config = dict(
    n_layer=12,
    d_model=256,
    n_head=4,
    n_kv_head=4,
    head_dim=64,
    d_mlp=1024,
    vocab_size=8192,
    activation='swiglu',
    norm='rmsnorm',
    norm_place='pre',
    norm_eps=1e-05,
    positions='rope',
    rope_base=10000.0,
    rope_fraction=1.0,
    qk_norm=False,
    attn_scale=0.125,
    bias='none',
    tie_embeddings=False,
    parallel_block=False,
    init='orth',
    init_std_qkv=0.0241,
    init_std_o=0.0,
    init_std_up=0.0241,
    init_std_down=0.0,
    optimizer='adam_variant',
    lr=0.0015,
    lr_mult_qkv=0.4,
    lr_mult_up=0.635,
    beta1=0.9,
    beta2=0.98,
    lr_head=0.00594,
    grad_clip=1.0,
    warmup_steps=245,
    schedule='wsd',
    decay_fraction=0.789,
    decay_shape='linear',
    final_lr_fraction=0.1,
    batch_tokens=65536,
    seq_len=384,
    doc_mask=True,
    train_tokens=641400000,
    steps=9787,
    dataset='wikipedia_en',
)
MLP neurons of a small language model. Each row is named by its layer, matrix (gate and up: input weights) and neuron, and shows model dimensions 48-239. Each number is 500 + 25 x the weight over its row's rms, rounded and kept within 0 to 999. Numbers have three digits each. A neuron's up and down rows have the sign that makes its largest values positive.
After each neuron's rows, "fires on" lists the tokens most often at its 100 highest values on Wikipedia text that the model never trained on. A number after a token or word is its count.

L6.gate797:503471507514521502458487498487477487511458492489499486477494544495511529480512506471491550497493526485503503516524481513532511516535522482467523544494539512491513515482504561465522510567470523495545519475474448553557473529522512523519478515518519514500471487504499460567503463461440478532494519460484531499475469493496462507496475470549549517514485489484519513516512482477519472490519504472548494502513508519522492492503491574484489508516492508500523484556521501511503510478501499506496500499470546495490473469471478446530485505495493537490541498504522517500550494514525476454
L6.up797:549512495524510532487504407476520507572501519532538515499512498506538498511492520532523504529508498495493543517488523510504513488472469531501490484509486518513498505503489469496512527484532472552506506500503497486537493478517443468491479488513504477492501494481527506518520507564518540473468517492520547501512489516524517495469486514486521466512494488503512492466532499475556507483526514476537478504511494507474493486486491473476428503487481481504461471525488468462537472538462470505520482498490521528516501526490490494556494474523501528541487496533469512515534515514537477513
fires on: ")" 66, "\"" 16, " and" 8, "-" 4

L6.gate50:466528484459485494453512505451496510449502495498516504480521477501518492514483566490524486492495510517520521519512530487528494509559476521486500521548498535457493532526530511496482521498520460500511539512511483470480482491499546512497434498479528549529483506511485514520514497489517505520475461505552518516513487459480527487505500489491493500461520485480500515506463491474523448512479515494470499520492501510538451503546507518530492475529495510483435502496527510482478526503498507496471479495538505480477507453503507522535528491498509516479497496474521523464519475513483489526
L6.up50:498499505500490539514517521465519535501510479516528511512498478494477498511488511487521515440543502443541497480506540511516423494537527480536535516483503552525492517515491499537492509502466533546465510531511476495479507508500499503464489498513492524515532499521457496500493528504526511487491518497444478444510513532468499514508512494490541491509463545458525506504502493500498530496493559511504520489501482533515517503520539504519452494477494504472488492511499479552479518506495481511503521568508562441505489547516516508467520499481495477492514503499473504515503501505497452517
fires on: "." 39, " said" 10, " left" 8, " Mc" 6, " of" 4, " told" 4

L6.gate372:537510510549496539483495478511475504534497479542484513520497496523510494516520494540483496479500504503473489494519505476497516525505482543512551479504493495538513523528504576475487492500487514511514492490493440508506544507515522436464480509465513525516502479484509500489481565512561509500440513490531490480535486440520440529456502529507484476512470497519533502531550536486520559508507543515508501500497502525468529523475517475534483483535509469507494465489543516540491490535493505504533511505507469480527538510500463493515507524489464496486485455504494488503466538525485495494
L6.up372:484502500500486523496520463481487487554471531524529483482491533507511474498496490486568466471511442474478516486458551529477499513502523518540492511513458519519522476525502508486508431524492462519492507490486505487552545514538470505532504485500467567498473557519509496514490503513471475506507482493502497530524506481527546432471473470467506524530446509462505511515523513541513484534489534491484484511523533514558506520494446454507497496490501511503493508517517512484483502544535531546482491513506508497502500504460489453537469510488532490493483524492509484482486465469517525469
fires on: " |" 46, ";" 7, "," 7, " 3" 5, "ila" 4

L8.gate484:493492476464531492493501482480514466461490492458494514491506503546498526500499530516463508484458486480538521494556503501509465527501474519516521494515485499520478448492495484524469539508502516542483537494555482484527504527513468493471468513508481534482514500472469471520512522509500499478486541469445518497511503497496498537442521527495510461516478482483466521495534507511500479527469521517459537445518502509502489480497516473537495505518491470446498516506486506523538483499501508510493509491518442476506513464527539508506467451534480476498526491520528487473463535538512502482
L8.up484:479504482486478500520506520540506491491506489493483511478475518497513534471518504492469536525490476504503507479517488517508533506527507484505520497502460500445468513545554496507496505485459494507473497552506530489492499486422516462460481547540486471494497491505503506500509521477483459488521525472541516531537485492514511486457563466498523506483477466527461485510530498475527473479495487534512513519510571475488520512510447456497487485493524486508504515494455504505493526466526468482513536488521485488503454509487513521522440502495523477508512470511496530471545507493496517409
fires on: "–" 17, "-" 11, "cha" 11, " –" 8, ")" 7

L6.gate145:485501501471492528470514514478449526459504495422521503487477459502493495510488490503472468474531553505460500505537521496471468518565501516480508547519501510522462495495506533510470498481511530474473515466479531481505529448488499468469514522503524471500477463460483516522509472533484491488497495518489468509507490485482531561504495487503536491514529458493485468449449539500546537492488525513467467470547498481510498484537527474467490464521482526488486541555460505496526438476520490500502510484493471463532502480513483524494494512483502509490477528527464474517518527480515512490
L6.up145:463483518515502490533515510476509464539525451478475496489527588453502528493534517486478505498503482520510504499482487517486517507447510485464478506494512502496461515512492479511536500526504497513515461561484497464495490498464508508481507450531480517546521509436484496536524519456503488500508477553533495517461496514488542469475458491493484520518476558490550475494490492503497467478487485477482471555491467485505477459504468496524490508492499521458479528496494508498545524530482488507543452510520519501500435502484466466474474525520515471487489535503469471486491481518484532495
fires on: " for" 21, "e" 19, " as" 14, "\n\n" 10, "umb" 6, "U" 5

L6.gate20:483494501496523436507496518499477497498474519481468504470531537504479528492545472516515428524509474489543515527502507508515505513513542518481496470525491523492451466507515554512534511494489516514488487501530526481543504516496566487498505473523447491499487482528511486496467521488491517542462498531537495526488493502508498468512474506488519524512493462510480460493445437539486482471450518526511505503454451515493504439485471476519494475488528545466487472470466530490488542504464510498478460511533458475500462494506503473484517471505498543501483471517453533510481515504520498533
L6.up20:508500503481554567498531496472519488474522509547512549494455504450540533495472483522488477490528497526499474470541513507530486498516507460503502494492480493451509480532463460507499529506507483524478511506474488465495490500505524497472503483428520493496464445505473488485486493503523496505519489503500485436521473508450490527521548536491494487544454453528516500501488525505498544485472496508497535472530470471497515466466541533536447510475479505475466500506524518509485531479481521508508490529522514459466546533486504486440541530485489500492505507497515521479507512511473500488
fires on: "." 81, "é" 12

L5.gate344:506477503499529510494514511504515462525528490455495534474459498541497539488508545524468511468486496450506546492493496516576480507530501460548554524512474498473503427527487459501508523516482487483495530534501458517546497487510506473467482541488516514509513489506504505507560474489485505543477482495486534508498515478532493499475518536454490485513478506485462488463517536511468521502496548500484458540520502521485578469535511484489503459518523548492521497495527522519503485518515469487493472487500485485447506503478499473550491491482486517503496508496483512515491536541478534476
L5.up344:508488455471516480505527494567482458519462495489482503494464523508483508503506510489488500522509490484547504479480532515532477523508527505552535522508509477498512502530474485527510500432481510451501568489543469477509489516492471515504514523487478526477482467482523500525507451490480448520529536459462510535522529510515529462467522497487521481427494522481466520517514488521483493510507514519465521540549493495468485452490504491492479527482505506466533517468472527483499507484515471503489494450518460477502496509498500514564473495505536441483515485498470460525477510500539559485
fires on: "–" 28, "-" 9, "s" 9, " –" 7, ";" 7

L3.gate614:504483503494486506454493537496503472508471486470439523506525544470536544556534476509509487498498516465436525484500485506552487494516495460453523490514503524470498435493501511465534519524486496508492501520482480466516497461464479487515539520518482521547461486520492490493499523485502457553479490516522544517474475495497483517485493484484492509485508463509517483500538456492486446484461507507514517493506457531531514482511482524554509524526563523489466465507546512462508511471494520474496496487522517509490490514516472439511510510531507547495488501501518521487493527554487525507
L3.up614:533436473509532513460524484496497482445461509505491510504508545519519535508514509527476459499515502485495487539501489485506560433500473480474503503533503510448483520493527482489516501476484487534503524497508508479503464456536484488495504492496487483563439521493511481516484512501506511512492490510515491532513465510493479486468506507506483516512511453515489519458511507472503492495455511489505486515523494513498505506447520475516517552493478471464505575536501500470460506507460478491552522517535525530508473504511499513499464521541478547508476527480484523544517511491492511517
fires on: " as" 34, "." 11, " out" 8, "er" 5, "d" 4, "ly" 4

L3.gate98:464538508545469520494507520504481511516519492513495538541512510529483543486571500501487511471482518532485535489497491514520505477488510475497502464511506498480528434478474453487485520501491502502480502524492528538490528519500563513505513460540517530490518458521530524496524471472529501500482531547493462514515544530485475494498452469535524513462524514494508544457489469472524501486486548458462474536474503527536533513475513467490526454522466493523540489489553497523525519487491503492492490428529479486515475520560466428505512506500454551465493513514488499474508511510486519529
L3.up98:519487521519545534494509545524513515453474554526523479554515511477484480494521480508544550482497447497518497515552499531532459450478498474487489491471503536460486495496461500524526509502484506541501500536482499506505502558549512488505537501552532484496487525516479508529505496489500521524521541509466506536479510522523509512454501441525497515549530466496496523497500450540531485516521478516472551534505518551526490522447485487498518513529493502505525502513473514488471521503502482463533514457493527478470485492544498500501534514469493453526490456481492523520487482498497482497
fires on: "H" 25, "tt" 14, "th" 5, " front" 4, "ll" 4, "ident" 4

L6.gate787:462535524488492488524505515469520528522500556486455486458518518530486496512478474493505517477483456433501487541525505515536494565508547508506474526489521504500452481557514509523542491529455530498491494453519468526476489481491492465513457536506478503498520489500481520513509524475526460509489456540510534486470507451475550527506509469492512478463535482506511498492473490523507479521502511474524520493462461504521509514530552502485513479515532545458496480509497509509486503528498511479498464492582494505500478487530504494499475475510519490480516503495518488485510479526492504509
L6.up787:485501476481477490489528489503496499493495503502535468510522480467477506501455435457505504436547482514486527523479517507494457477535533474530492487519510481520495487551470499467496495499464507455503499487509503503510530492490499536495470524492499488505486494531470500488509524513541525479481468519478477480492514544520481485528521425550497480488489487473498486486521533492525487468495523494513484518465462536529512475496521545497479521509489509502496474457539523491442517493528472524526487522493557431495575500487490498508542563454501462516527488516516502482533484504477522485
fires on: "." 31, "C" 20, "F" 14, "D" 13, "P" 5, "S" 4

L5.gate1007:493503492473526508524480548506518487508496494512521527477469496482519537474533496509460517563522529461514471503501498511519486528481463494509476491521512519494520449503482484499553502523483493517508509486504519537542494506544533538468529504498458513461474495530465487474505492445478491558474505500516537497500495466497471474504504505471468439508491474502522478437454516487497482450456505525509470464498468472478484448486507541504494501516444520482510460458508532546484550501498489469524479478521442532485517473531508460453476490468515511464519485515481513499496534526469541518
L5.up1007:490494479504508501493518518494527517496487483435518516504471491498512554480511504547505513528483476451507495483497532468518475523494497480493516494540492492455535494524521492500533480476492505501468481493539501501523487505538534546465505534472520563510517499552483509512472436500480479511496503501476511530487506497511541492524505485515512465459509508487479475461509540504489493487528497528482486492520471486477455429498513527488485506519481520446557490480481492532511524532498502477458539488539488483436521458473521523504517492540542479519460445546508544497500517493500502481
fires on: ";" 24, "." 20, "," 19, " –" 6, " and" 4, ":" 4

L8.gate1005:530431516506513532494507529514525504462531495552487473508526486521512525515508455507483503463533506531500519503539495503516478467513561460474465530539509483480494517509481499485505512506482521464504533410513493506538529520491470445513464534526526495494478501500515524514540511488478510514533505474515497535465499499515456466545518492568507491475471488499512528485457460512519457502471499479538510505491507527530502502457521510493507520497511537492527506545488517512505463490501490511509461486519470540496491536530534459508464517461467501475529527495516506509455534482487498519
L8.up1005:504522533474491483494465512519509550485484493482521536524467520570513507506457540478513507512504483547534551517550525541481526490482500483485478506479501505517474539526513462504471479486498509481491534448489509551512491525519507522507490478514541468493528487485513476529523456589506543507489536532488506516479532502551511502488480513509490478522495482486494560512522497498473495498453480514523521484539482526503501482518485490500471445508503508521493540533511494459518483530445461508464529494526482492499485542530494481500493517498478533504522552485478491474466527507514511514
fires on: " and" 29, "6" 16, ")" 10, "son" 7, "-" 7, "7" 4

L8.gate453:503494466482511549526549528495470501521473539559514470506499501506506473505502486483445518488452469519505518537496503487514526522519524542481540511468528513461453486470479488509493494512491539528530522449479498514458537514523467499474495510503496491528438463496469514485515509434485494488503514525480490484536534494492476512454533526508493471495456474493489493491496491495476514490474523547492463484505518512487500539476493567529518528526500488508514483489476509509454513491472494498495524518484533460497489522568477534496509512512528490482501496484464481505484487496469486478
L8.up453:479481438512483521499531488504506501454508521521557484461479513526509493515522508517501492441506479496491505563511494515475477507487563483488521524502472526464479486493527491523480512548527507493474504473496508488530498536537470499502526508484516513514443487501475460522452477509523485520524550470437572492476504528476500503512507454522521517480471504487515523520481486504548516512512477498507515520473490503491531517498476458518470515534505486493509480486533482489506493462483504549488518547501534546548458516469461479502519480499546483527497529499507495566474493499480473495
fires on: " |" 45, " end" 7, "imate" 4, " Premier" 4

L3.gate657:516533504503494452468493473480536496496514504490532513520479542489505538506481471467472495536535479487463493516502522491460518455519510505506497480467493516478520503469540502521533485461520559553473495490477529463533529500510511515497502484472489475493504491516487505455501503501513539471497531512461466548516472518480505472523498509490504519486494477541469500534495529484511504505461479474492460564474459530500558453486553453475534481550488527523507480519494490479522549535515506474447542480509523457494505487498502529533495462509518499510492485487489512512537465488489502509
L3.up657:513546489506492476489492521544516499513479507505487484484472524489493511494528543494480448495468519534463501485549434491501458509491453499548502515527500478507484515454498420496492509502490516487489501473527475532472506492485519491525497519486468487529504487505489475486520482430486504501528492477510495479545504498498482518482511516521530467551542465477504528490509504493499522508499506506498533514518495493496539524490476491497485558478476494474515485527479513506535514534473481493472551526539479507495466503510491520412496530494487520474522488492466481511456489515521503500
fires on: "ist" 13, "ic" 12, "en" 11, "over" 10, "General" 4

L6.gate835:501506514482504497468537572497517466493506507512493489489546490508463498546483470481532511474507496503523527491492467454504505501540545565512536476502521526476479505494523558491504500538489516504511537430490520515477540503489520550483510518496503540526530464455484461469512541486533480514506454470542511473494498494496484513466553492529464485525517498521538462524502539520484534505476536514501508485506481471495496490469523554490494461497502495514544495505479490510470515494485497510493493472472480456534490522516467501491490528507500514472502465440531542525489538508515510455
L6.up835:514517480524461467504529521525508508495479531527522448471506496501474495486541478442563491506490510477535524510487499499459480494547520512478505484486511500496507522527498546521463482526522500514482485511478495501483502539488461480483554502453463520488516503478455466466486481517516464530464506494505489467482496524478538468475540475496500473528463527505540485492500502491501487544469501525494483485526530497509548520537489495492529489509503479537525550491499484494503551520534500538437540500493503522493505500531453514457475538456534490545471492504514496500474465465522493520
fires on: " |" 66, "iti" 13, "|" 8